{"head_dim": 32, "activation": "reglu", "norm_place": "pre", "attn_scale": 0.177, "lr_head": 0.00367, "decay_fraction": 0.771, "decay_shape": "sqrt", "steps": 6182}
MLP neurons of a small language model. Each row is named by its layer, matrix (gate and up: input weights) and neuron, and shows model dimensions 0-95. Each number is 128 + 24 x the weight over its row's rms, rounded and kept within 0 to 255. Numbers have three digits each. A neuron's up and down rows have the sign that makes its largest values positive.
A block is one neuron, or neurons of one layer that tend to fire together. After each block is what it responds to, as a language model described it from the Wikipedia text at the highest values.

L14.gate50:167107140133105147107119162147156095150131097190130152132183149110177129149127137121148106130160125102116121163092163140088129161126116092136096108131152117157117165141151116143113109134156188174126112130154133113120143144158146148163130151134133136099135099132127099119128122118114134133
L14.up50:105155134139146118109161122083129133108131142150163152122154048158136136130111153152109124143128062141168179183128160155124100121132164117136138079152131136137123139133117173121144128115135148138116146137144129112124091126121135106098093131131144140098145107103082124123134124075128153111
L14.gate300:099093149151112151096138131129134109128106109149154080078156111122155116120075112134139092117120139073132123152126162121129107116136113111088134113170147114180131120156118118155102128143150137151144101111137141114120124126111108131050081129121110150131126169102097113108090131081164134141
L14.up300:122120169152116128161127102145094117180104127151122115101143086150132092104094109122092102157126109143134129140106147101128149148104113102109106166132154154135192128091123168136129112128125114142113117133138099089145175133128110146113143171110131184120130110134146125103157122063167109137
L14.gate465:110101129092101084144133148123114178117156107141148135109179101137107130157144136123094087126148141064149094128139162152149121166095161143116113151144186124119130109126173168154182120118164138134123109103065142093104140117122114116123102128131135134147178125124137082116156077132122107091
L14.up465:111120112130112095122134125154116126124138143134127131114195103176128143147114116093122121157127120124103123134115151110124126151052116111093084127137116140127099150119145090131072149120122127131158156113167119125138115133147103122154165167148147107145113107118092099110150108079133119127
L14.gate589:119188132135141123109132128076135137144126135115159100116126138144132144165110079136150138105153110133105103107110140069139120163096121116122111074115092118128100141116092133145091122116111166125126128107163112106091175108128139123145112123146146116081136110156170090126125089158143118054
L14.up589:121147086077091118123140130153113199113152076130104117148123137133089117110132139082165111135112126099095099076136151135110122076123147165121123109114137117126151118157122171101135167111120125131094108103104160136089101102185127125115118146142100096106098099100148173137130126137178127135
Responds to: Final subword pieces that close a word, most often the last digit of a year after "in 19…/20…" (1963, 2009), also name or word endings like Alcaz-ar, govern-ment, Alask-a.

L16.gate117:154112107134117079108168125172136098127111110124082146163103189147092127117133166122139119167186122106128117131107119113086138129166102120122136146098144145126129122116114161086126158159142167120123139129151124087132131159144066130112142133133153115084142087128164137170173109116103118099
L16.up117:140131126125133111105106128130139110140172085110109142153155160124144087110128148154131069144124147116083120114118101084142148109171105111132092124107144120145135112125146106103118124138113102120145146113128135097107114120121108092077136157127155067120138133133127125120073108107122140104
L16.gate185:137173130127128143145127140104111032132126124084132095159095121128130129151192165111116112164086097100101117122127143140129136140143116080152093148136145149126114126174162139147152115101088143164119137117131146150109093122134150168103149116138178127105099129113145103117134162135089117103
L16.up185:117180089141134098114099162111114094161136098116123103172064138126160121141157150134127140132168111141108163139140109130167129088147134117148099134112113102147113133158138118139098077101137154188158151103126146141135134145142134105155159155120130137131092156144112130141134137121109111144
L16.gate462:110128108132122146076140166115107133123086129162144123105204152145109167140116199124152159157072135162102144147141066127136140155143130154168130119141122083127133114137116112124127138115153111161060152141118132104127159127093114101111105136129089070114113103135110118128135117105124127158
L16.up462:084137099138128090159064143156106151150147128095093135166156153134143121126125150110148126159091105156086127089127137117135104155109146096112115098125163139114142094165138134124144151130136107089113115145081151111117098140117134146149147050132134096129125134100112143108127130137149123108
L16.gate585:150138130160135122095168123095084140147103132135171153135136110151113143121168129160156078136133126202107133161117107169116145137130150118149137054069089158112164152130131126137107137114139089108131125138150092126190168180168098141122112107136165136128109119082160125111142173118113134121
L16.up585:154123102128099118125117087084129149166132142128129151112067123123158149126148124138118128135092139135127155145124102129094131158121162135147128130086092156152114082153150105102173131134095127122158136131129095142121121150108139091119134117131106113075146147138140128120133146119120131153
Responds to: Fires mostly on the article " a" after verbs like is or gave, and on word-initial "un"/"Un" pieces such as un-iverse, Un-ited, un-its.

L3.gate306:111135110105130162130130126135137102145115142177112130114113115107102090139134150116146117130138159124079158161105173113131139135126116105103146135114112128101127088186122117138080155148130157142121083108165178096131089134086089120149130138113120125096116121140084162144141122106077111163
L3.up306:140140148095087141101137156150134129117099103137201141124119128140092055106135143145149126117155121166119078113122158106104116131140131077152082136139126110090102156169105129112070131123126133178107136140128108095133129139122138152114145116100140172102107101130120141131134114043077164145
Responds to: Word-piece "un"/"Un" at the start or inside words (until, United, University, union, sunny, Municipal), plus a few "ar" pieces (war, March).

L3.gate294:154166132100125189136126113093145091167108130159110121120111120143113118167125094138139096116136122150083160127147159135143101158142105120164159112102164111193109126178103101126133181191139133136163119131140107124127146092107142152142115152112110108115124090169125104134131104116130144118
L3.up294:137120086091122125115119104106121111110092130144102109132070131155128142159137138125092110154146103120110147131103146117127116134111133147128179107158170166124110129125100086169110117172146137156120097107184130134124189153096182108175140159078101136171131141149165100156132075164095101173
Responds to: Final subword pieces completing a split word, above all "ut" in out (outside, outlet, out of), also h-im, year-s, seas-on.

L14.gate431:157124090130143101114099169145121087115114125117164138120132100116118112141119125102143098123136127139144130103122102073090143095158119172097119101147180150162069089120144168142146137143135124151147183111126139139097165152158161113136135122092111130134175132132150133127123139096074146128
L14.up431:158137126138110140146134134172108113097125122111119119180163104107159080060159136155134135133111108127129079154134119131114170174140112113146098149096076097142153124140126170169140142121123125104136142134139132161125106189150151141099077154113107181113164109186106115133126132103089099149
L14.gate440:109174115091138091107139161127094144162092127114132120090123144130097107123132089135095157157176127090126123116112074121141171137124136146115174112114072156110163129160149070105166090167163126139119109128130130130142122130131138092102146147152135128151143158112132123075150118097096126136
L14.up440:134093147152110136150155141116107083131144152120109137113145138143133154135146172105096159140105118116112092158159105190111151132135124183138131127122086137107155131138135127082162108129111173063134101119128193154130124114185146113126110122162085116104125135092137129130126131078100183137
L14.gate454:150087117170145140099138164132113116132101129130089168117131136142114175118132159171127134133136149139109152144162110126095191192119122125163098134088127125144113096148106137146146144122146175131091150131162130146113131125140155114133141153115138099103118111107119103185144142120110158121
L14.up454:080115127143153171143123150150062100165160160143093135148127131097119137092102152122114131082141150161105107066092112125137123149135179120156128124111101128104098109091162170139116120151111144134118146091100102136131103130166116130138147150134174070147104169137139084125146151132171135170
L14.gate464:112137115123161142107133129116102144152100102185114112153119125117122134158148100135119164130074083127165116125107102090131131129119126081160154107072139149152140116141108108116109153120121088119079150160137133116150140136127122138140129151161116065167117123117157127093119151144139113128
L14.up464:165118096110164167196121119123136147109142169095115127074129149133112145089118107143140140122131111130117114144138094110110124119151128119171141137099102168132106149120139128115116176123151144098105102144153173158146185165126152115138118136133106124051122090126158117180112132088133122124
Responds to: Fires on " a"/" A" after a space, both the article "a" and as the first piece of words like adults, appearances, April, active.

L16.gate76:123134134117175127130130158131106146121133115141177112163111139060090148126107125161119158135126121111123119131113124113108063132161129127151133112197149108135093173115133115135107134104121178141126139119104152124116135125114141136146130149123115141098134109107142111129118128125109149126
L16.up76:125119098099117082099183124148151117131169136172121141136098106093143148144130162123148159139112177082158126120103144118127168168147110113125158105180169136130104110094125095126130153138131160119108149107139125138072124112108096160129106140127131143143141104144147166122104128138134144107
L16.gate547:128151145161111130153140122072121117157095120132145150168118076141099096132122112138170136176140119101148152160126136118135118111133149123151125130146121201102093144139115118112095138185113170125097170078147131082092133112127157115144152150099103128147133074112133140093130128108142197105
L16.up547:150100075151176120155146099149119115116142139116135139145161074104109097099137124104148090154116100145168120171109177111102130150142148147197114108115110138121140112121160117116073120143111131120094144086119174120086122101143171105134134163111099142143184090133157102100145119127148110153
L16.gate622:122146112116120099144128154120156115129111135136122096121143162157160110144080129119123123142110138076144134114105175106129141136150107150084105105119125151130106108148149124126130122135123167086116128112124127084081100154156133072114136080122073133166120131105106152151147080152122110120
L16.up622:147145085167125110140143112144101170154097173081091119184123155161153083100131106159141123120139114094106152118146151117077085119107109132121100137125119138105182128147171155147074147152068159129112095111135122139120164130161128118141152095125114125161132128073141113124159125134143112094
L16.gate687:112133104103138124125153180073133135165122147143148091151116130106113111156119091109149131155132117145102157129102142119082109147142155137138166089156137087148138130143172083133135110152104152134116136161151123102107114095124108110079090129118128131130144093116114094154133098104129118117
L16.up687:105121089181122152121180148071150136128102128174129106150134105136103150142113088053133137145124106117135145095055139086130164120104127129138087113152178124182130139119121115118137125130112151132106119125113121126101131102117132144100100105129085149148113144132178085080095117130147101146
Responds to: Final subword piece that completes a word split across tokens, such as -es in tim-es, -ly in significant-ly, or the last digit of a year.

L16.gate395:129129117141190092130103141116139097079115081143144102164110162150137134137101129124107139132147135144113167116135136130128174126162106141128095112143115116134163085126111124131136113156153148122116146097149098068147132144105113137104084120132121112122149105153136143160115115124062142092
L16.up395:101144153151118149106080125174131130135112120091100095106152144192155111086085118082131106095156096126137131142167120110132158148127116141144132081138138122105086124161127132123148111111179087151071116131118091121104124139112128110165156123133132110137107130115141147198150134108134118136
L16.gate502:128111151120110144177091187146110124125148098113113142122145121125165104138119134085090102129110109159147133145073127128077092104130126166145103132119137135139129129101098133114165136156106104110136095129129119103120158145163152127150103140095129144130137140124150084148159139105144096078
L16.up502:139094100113162130107094120160089127119156127145168094176171135144131137149106124133096142140136134135134105103135133116136159157121156142125205130116112090082172138086112159111091163114131136127111143121126120135142160159160138088157164174162122107136110083133104101111127111145122164102
L16.gate536:189137115114128108182126104150086123124077137131109120121106162106076145140146108144161123113138118099113102088135171097157129102103137126138115140139150123074110145132162108116134090149139178111110078149103110122169137119113103146124134177146128121195119084101113128141135130143147112140
L16.up536:169175127148177112127098091112140145135137093097136125152157108147132097173128144139136096164103142068123096084098132125096172118124131154146142103143131134107159138143122104091109072159121061121117125112126125143157139119115097133147135149132135123111166141110125134178146125120142124108
L16.gate699:156146117198119131151114148094094128092144079110119105136136136132164136106124107139098171134126155134123108122162091118106188123092119165166101145124143134146130119109107159136088147125125134116074115115130121150145140112142074111115148094121100100124136087119149143127128141138119098083
L16.up699:137093159117126129115094099130153152100132115120096093168075106137148130097092114115112138115091124094129113169127123144147165168118127124106096112128113111137156118119147091157137101129116088124091119131116140129162160139131136138060171129127104120086108139101111105123163122139158155139
Responds to: Final pieces that complete a split word, mostly verb endings like -ed or -ing, right before a governed preposition or complement: Accord-ing to, l-ed by, d-ue to, point-ed out.

L14.gate203:158147120072117133119114146153154134135119139130136104172182132139102178112143139091134130148130102124145128130131105087137120094123132130132115154135076133152138109149172130126106113111129098101119130111128125048112115157154136128132138108100115127117140117131163108122124135106146181115
L14.up203:132125083160157147133130120132150113108148136130115150161156115170143139156112135117105147130155100159094084123133107146162093108175116153127155100153111127085167138093166134125132089145125112135121106132132148105143126155115168118081178156124106129119088073127159140122144144100123125147
L14.gate212:128126135127146134097136128140168127142100141179126082154109099168147198116142106124151082120115092122110128133115102131132089133057150149127119100102158144106136142186150138107096133134137135169136118106110125158150127111132124136145100100100104129145109146155142130083150103112149107145
L14.up212:104153145113180144146123119116135153137112100114149126102157146120149142133121097122170126144165150114108140105145144118151136165117105135110140132099097144118151151145092135132123109124106137086138111098135157168137112168123080109140128098115110143189106092142152119120121141132100129125
L14.gate381:141120167095120113170122109111086128118079109139060100131091146124108091094146146135066095145132120125100112129121164116092140102140130142135081156135113131115161098166122122115056124171130131136110162132114115121118104140114132129129166133105099162142107123112167097126121136127116086168
L14.up381:123130128111106113136137138168150167144150075092123143150156150139127112126107130134128101161180137122101117077103171132116167116141102165139096170161134178148170152122082132149124087148084110102135173133124124104076124114096135154114123151161145167118142106093107115138153155157109130146
L14.gate410:112114108146123109148129139122115125115177120116103115139122143146128114082106117155113124185136129108130146117120125101092180140159114101125094137128141132146124138134174133093094111129105133137163157135131127109129132109137107117137090130128115106160143126122136115171133137119130133114
L14.up410:156121102158128144157132113147174119096169071143125135121132123121132094083122093092111129135105137153109136171153119091116179115157154134132098143115108130138167128144128137128180103088119114118094123124110144090148156151136127114136091148099133111128123156120139123076144085110108101098
Responds to: Suffix pieces completing reporting, belief or perception verbs before a clause or "as", e.g. suppos-ed, say-ing, suggest-s, believ-ed, kn-ow-n as, su-ch as.

L3.gate686:107151145149119116096111089101117143132093169150107073157138135144083138135106118119146113137104106168117113147135118125149117155129101119129154105148139149119128076130109142087136121203133129104105114136117115149142159114134146094100174136121114141147137132156142159122127117141149138104
L3.up686:135148125143095141097127104184086174107132133113098149181120139130156155146106147179121094140162117133121120144153133165137106160071143136098142158117126118148146120093121126138073106119118098088137067131115156086134131097136162083113120128159093101121128136123143136125140167111174139130
Responds to: Word-piece continuations right after a short opening fragment, mostly "ed" in "led" (led to, led by) and "ud" in include/conclude, also names like Merovingian.